Weights of a small GPT-style language model, trained from scratch on English Wikipedia.
Size: 12 layers, width 512, 4 heads of 64, MLP 2048 tanh GELU, vocabulary 32768, 49.4M parameters.
Architecture: biases, normalized queries and keys.
Training: a variant of Muon for these matrices, 925M tokens, 7055 steps.
MLP neurons of a small language model. Each row is named by its layer, matrix (down: output weights) and neuron, and shows model dimensions 208-335. Each number is 500 + 40 x the weight over its row's rms, rounded and kept within 0 to 999. Numbers have three digits each.
After each neuron's rows, "raises" lists the tokens whose logits its output raises most directly, leaving later layers aside.

L9.down1645:461512497456485489469523546485522496492475503489548443436474459464498473563430501424557417456427461442516480474447536555479486521526545479531447555434532401479471503539565509439538470438542517418473466447419463554486502432483476397465531507507572568470484488435464588535587539493488523511536568544441469529518504496550486448513498512500492442516511475513439531490476459491497423488492
raises: " of", " for", " place", "kn", " Of"

L9.down833:508430460475512429518504524508507434540473523543593526500519456502478480471494435459555453592465538471501511470570497523463529496487593467528541538474492524455482537483542523558479454517559500588497451451436485496479539499512445499459513518513530489559493534567475489476483525523558478571434577441504456486529542493524560524507557490552391531486493489529509466469471490502488545524468
raises: " weeks", " months", " days", " hours", " times"

L9.down474:461467531466440495479525528456527510544480512412496546519433539526503498554480525484522547595548437561514521496481481456503526527562547512409478554474492531427578569531543545463427469506551475500475464508459549478604472497492488437432486536528472537496509466489450450429531490469471486504507468525527506452494550515526483436449515596445511481515489526465494463482442504434525502532471
raises: "'", "’", "',", "';", "'."

L9.down204:514492479522484460535492497510514498468544512477513552550508540494530476508578475553513498540513524465477498469540463476500508487567479541507515539553577455457500537529449452504498458448453529507480469491481513479472542537549458477500442486458536504555537396529463577532511455588507513567513583450506478536516498497559527438528531458457509458511496429479458536475490513460516551550478
raises: " years", " months", " later", " weeks", " days"

L9.down1877:432550500501469430540478493492479461569456531466464501532558442489501548537526511524516455504466493532529537463460487504485546403445565483492516502482491508492553511503460513479505475491457529422481486525475477517492464522561488469567485516538495489530459497526478464550518492488479556446513515520556502480476524459481573535514511527466454556550533540520412461473509490513594529549478
raises: " they", " he", " she", " it", " They"

L9.down1111:490523525558482568496460561558495396440528542494533474525489515551546462566443491437557503530500494518569446483482510415501533500483487470550495445496495517503578477515434456505534531478482481559471512451480490446502502488492499535535614484417526483544579439471477490557472505467532465495474490449446502514504481474473565494538456469489506494472441534502619564506492572530488540471523
raises: " Ukraine", " Russia", " Fed", "akh", " Kazakhstan"

L9.down152:468466515468433495493489569484551432511485506540518549547533517446553495531445438497531526452502569474491561545537528431470530419478515491472437517467529521492493497513549446490485537463506517456551571541375491501451434556517470399524476476434538508536552528481563515521575499491495553535483431467484533449421526453473500534546523490438487526510533562569492534472515465526573512510548
raises: " he", " they", " it", " she", " these"

L6.down829:499512580545494522499580446524569496497492474523499496461521454515462423482559561514504489445542562500516473491447504433458493547416482575500526490504514548479535489532490502550487428480528474513533442494523547442511440547566459513475441468511479500575416529509472521473506522482499512586556551544504473496557456520537498531526450445509482510528482518497534414516452458453562524533536
raises: " she", " he", " they", " following", " reaching"

L9.down117:450551544502534413531502524461526433490523484510459530548489508530555469465472522553567412502488452581461488531495482478451488422513531483542475485481496402454491475468476417513486549450477520515516492540460465566501503442490567476575566524500497514530502485508511524481456476449458541527516504432469472522463478517492545505538513441502489485517533395452498503508550470501502537506516
raises: " that", " That", " how", " why", " whether"

L9.down13:470509479605547451530489461482459472491483476500457496472496554508474505501515494472561456516450521490524522491531414458501477506503437481459515519473508485532481557513418513511572484489525488470532506495541500554439484518543457526523492523512454510500449475469487492473523482550452522517433471498482519485584508449559526441469430504474498457508464444451515585481581510505454546471505
raises: " three", " two", " five", " ten", " seven"

L9.down1272:538590480469543497424533567490445476617483525503507513515448512535569522466557537490549435488482528494526512430558544469471495415530426472457491470467504500507442502470517499495557558440552577519501524510494492482522409425537608540528579498502473567468577533497519463468440478570504514552457503464404512487517545491508526508535594471470426531516557541480478496537513568424471516492534
raises: "-S", "-G", "-F", "-M", "-T"

L9.down940:477606483485414461532442508534508550427484488587568456486485410487524549409534498474555545574502463505548471514460554521470527479536565447500483480390474468430466489554467490528490547500611445467466472483501587481510442470455531487548469518490524537540534473505493553504512505453492543497469531482552455455511476513546615444459510481436502506505518481490514475450464481459468517491523
raises: " where", " there", " whom", " which", " who"

L9.down254:471538476487466445479454469488505492579568447537519524452483478513486472502597479505505512526526452499515504514546454414432490488440487526511522511523519526527548565520505605544514421570502490495522511512468524500519477524458418429557498476496492511461449440549477512560506436494488518461419496498454444520442562546497529487522513486509450486480528518449523481468514475478429470557537
raises: " following", " month", " next", " same", " week"

L9.down1900:517497456522545484544498496458474472467509433533484540455481534450523475459523538581504542520433499469477613535488531477496548531503488523531537499506505512473528483481482472548476543507538467500477500501531517564514417495582437477517480417516550540452470448465522553456437535518504477495415598479537496481471414572478564430548473525493399515566494471469500429476562477471465485480557
raises: " who", " born", " figure", " whom", "born"

L9.down184:526504471514417526562554499517482438560551548461499409518530525573520552531487507508554568518458461489476453528478495500538528488583519554500519480550501508551510525537502513507530506465498518577497479555490471484468504514595450475486473515478481442488550575546501507506434516467423520518512532550538514520484436484485550492476489546464502503553511512617490480457446450512546532490541
raises: " office", " us", " prison", " now", "'"

L9.down2017:511486499543446447485548511500503483451512464508499478524498473487544502542567507515519461511485528495538495450502502497557485457476458422585528518533536562536457492512470463452515470503563498468495478486452532520496512452411440507516483451551479508499540544526528502491501586495476497475523496514524567524394516508444536394530542471519457441521505481562507501458483427474503462482505
raises: "\"", "|", "201", "202", "199"

L9.down1841:551540474496444506569413485574488494475595446549539477495513478558491533549502503529514516482441477642544463562503484451516490537504505465542518420491531518549409483488497508466523455539489466496544497512509536517482441481515509538523434541512433478493500436554462489544592523506543592466471458483479571418549483445595503473552560483576502547492521483521545495517569467544453481632552
raises: " with", " With", "side", "with", "978"

L9.down32:598504539496533536581493556517441393484515484545506549478515517551463517465514459494536511527518474514491499511559504517541547519480520557524448520479506504516510546486506476553467574503488510567481536506501406476489442560533533468471468528540473562537514546472560559502496535459453420458463545527573492422575523553465511540461497531547465497496494485586492471523573455505447443441468
raises: " and", " &", " etc", " or", ","

L9.down109:526522535540447440502540494465471564479497488506463531499445516458526514563467499477503479435511481507453500551506470500541558592540433517488472482519464499451535536494538493516498545439541448562536481451485442523417465490515438455518522502470510521541527491484540471493472391571511463480489457495456472454367482472443469479585543502513447561533471537519493513515501492485532478431581
raises: " census", " Statistical", " Census", " Subd", " population"

L9.down232:541491452557518505568434570534464525487544509492460470517476576508523490558489490511534538561501512454456574474505437487445533528513527443504501476512530494438547497435513586542535543485442529460468524492521530489470585524467447449521468468516512527504444490470561506477527452507496584481449478497522462506615517520461531528524477496504490518463432462550491474528561396517464518495549
raises: "old", "ary", "ame", "al", "ide"

L9.down2006:506472469576464484458514506513472483614478461517551554499503447498466512492435556491475543544432477562555406537444468495535467468483523455504522496526472485471565476512507549486545496435511536500488471489478561487500511492427501413501499527541433493511488468539529624500458503500477539552484521440475512506584404547554426494511512525551558558509556497558497534579485466526528460457495
raises: " number", "with", " with", "ta", " With"

L9.down1452:487567503501532540543461475554480450458465530420519517574510455524548498509532512556549432538507455546513558557491531497489491497483524479524443552475433496498505468569484488476465597440555470498494460523464461412423559488515498553500488513447483456524488529567580462553455501467556584529495477519501500565415482497486530513562478509455497530502460497461482532466421475458556448460468
raises: " it", " she", " he", " why", " they"

L9.down432:486615556543480463524419465538486578541507474481469496551564517516617519492492495477517520482489481578444518441472483534491502473503576465484532525545530429506553503476530508517537468477411529484520484502478442546496558503562563487505484535483462447562441444533527409487472438502387511521469497553422516515445520514510514558475427434505514512533440505587509461518474528552544547516473
raises: " that", " to", " To", "to", " That"

L6.down895:563475467488482560519533500505546479465555408522445548544478475439470418453515479498425516516492419540500426426479479447455501487473515558506472507482468509517516538441485504510491481455527546557519488455464497572525562481496474478481491535502534425488516542542541464479447488530551537473460472527474568561514490540472498508421503497548536551485454563521430496562517522498518547459429
raises: " were", " are", " include", " believe", " continue"

L9.down388:497490437526463500548510499501504428496474500431535469516484515515491568507528534551569484602505526483522501434465468516530501468476424550455528479462536519528481577428494583555508543541501506449512449487458426476549437526510455527532429448452457573477472537518521495499485494512455555499470519491586528457569426504490565474486566482474478467473537504459429475531560503549490532548499
raises: "ed", "ized", "ised", "ionally", "istic"

L9.down1985:548547524533559501515525547465456465522519570546426505503523498509465507573493456500452496533457463527550534567492541482567523475447450574479479511457580503451507532474524522576457574427439496539499554545484438438486451476500493495471485494545438521437547513434518556480491510443482455469443456493557464498587549502499516493480505533550450446485470496522490527509526447495460473474496
raises: " or", " etc", " and", " nor", " &"

L9.down1402:476551490511434475504504442507534531497510479488444548480514506529478471441474493480486498469479496520471536508460447472412447471530533624531444568524490489442438528533502549573471489448493530571556454500504528567518473502507463495579574454458521487474480431446463438629546457550549540509511494514526522522444475514479525467500438459495505514534442499412522487485509536548473560444505
raises: "0", " ", " about", " approximately", "000"

L9.down492:490533501551509556489485474537446578546541481433488504514487544480510561512494508509511435528510490588545475490562536565567548474534437546448509587494504609515454506452511481455439477435524476483532517479565458525497461520556520522508494429467523508445477492509460568442508473536608559507594533435469534529445472483535554413463466535530486497532509497521490487503494501455465468550487
raises: " England", " Italy", " Australia", " Germany", " Japan"

L9.down244:487413474464417555566557480528570482501452552440533513508468524452482481463419526479551571495484531552517556458508537527512539458513488516496418487462519575535494536514490516459452540482463525445501570401488526498511525511514468508479496454496488557495500492489496528486539493486490505586524493501508486477486521503472444442446498506466493483455513471517465519466447511522487528484500
raises: "'", "’", "',", "'\n\n", "'\n"

L9.down841:537489486479460523525465545476571513487427489509489442461489533527513522507436474460467427553477522501513438523443552582458513509510497409513556496517454513589586452480481542501512499424483444469538511545494554540482540483550453428501510520541475528475541548472473552476557516517583473514518533528532531494526532526524494537559422532521465477541565542572608550418490490526507558582480
raises: " of", " Of", "-of", "Of", "body"

L9.down755:477508470539518555510493476523488480536521510471532529502515496489428491433471406525525562565465414549523498537546477450429464452446486501546411469435506459534550496464554496527514499429485483509538494508453445541551567514524416522508480524566540483500536546471497471541460550495565555493461477534568588576512568460498464522439506540521554540455445562506451526489493499489548478435433
raises: " include", " themselves", " have", " are", " occur"

L9.down1800:496485496471451523431452502501521537499483398513477540484499579493532540465408541502466534525451456476460489474462591523533510465487509459480558493478505468513519512540558513527564494470454520552549495492443591490560539446530522478567556480474499527513442525503532462610564579468536454535497573476484550516528497478524480558597408549547547527508535459513523502451448523513494445460458
raises: " of", " Of", " levels", " fees", " brands"

L9.down668:566505502529510469498528483439441517541503517543401532488463499496551543569530526445533559509469484535418496452493487423519492485570503428493480524484494532504511504510530476508506486509571515474572532513443407562549481540520495558519451552474472539503526539496524467456531449510468501506598483520527575557484462450498504486516531448539496443559539503513504437539575487464476502510488
raises: "-A", "-K", "-M", "-F", "-B"

L9.down513:470453428513480526479497485459596473541514485491482522532509466550480523536573463528470409471447539512562484471467462557479547529499523506483522502469562518458438491503477504599549508477527503485495527411450525486460539461457430549527517536512408473535475457508523512528488498480574477603514460472482484540486488498436511573492505437504484474452455523514551542605582558452501556506523
raises: "med", "ds", "bs", "sp", "rd"

L9.down878:462485469502495500450527503528577416509504531508554531438544437520498550481512525467446494491522558554505508501496383466486565494537475520550445466513506501436490480493591526517507519503426499474483426538539493574497432487481486514464469461502478519470538484533473410484484500556537505423499473450544519527574493491470498389508462507494513484513477555438526422517502495497532504464526
raises: "000", "800", " ", "001", "100"

L9.down99:483526509510471531544483533505590429512530451561504527482460494422550506521573537518562481460518543529510464490453473427463582512497535557483478474366486480442492553523457503473487533480549496485462502476406511464498508519551528489502483479477540471517379616547503544498414554561444474532463473492548507542584538442470534570501542478540535493488564543523474503469477469515502511478489
raises: " they", " it", " he", " she", " there"

L9.down47:472515583533525484503470538412485559537444462488504490473430410510570543451512549555572545505529497464445518506516411409520491486417515492459517472535556512490531441472494523519545465515458470525526450452459546514458496569532477468554458526566492525507508505520460468446562523499464568524463503441579519556534471472482536525499492526490556433548527487483523473483498525408465542616482
raises: " following", " that", " next", " same", " two"

L9.down77:554527565541549487566508560499474426527537467549479488482470491497533486528484459533522485471524504514429520505580484473600592491492430576503471582413527506433536513505436491498531537494515533531430540534515503512439419498490538477459541433508481508511530578502489548494482455444490487533528490490457392424587502507526571552503544583476500480516521471568472477518528460510488470450482
raises: " and", " or", " &", " et", " nor"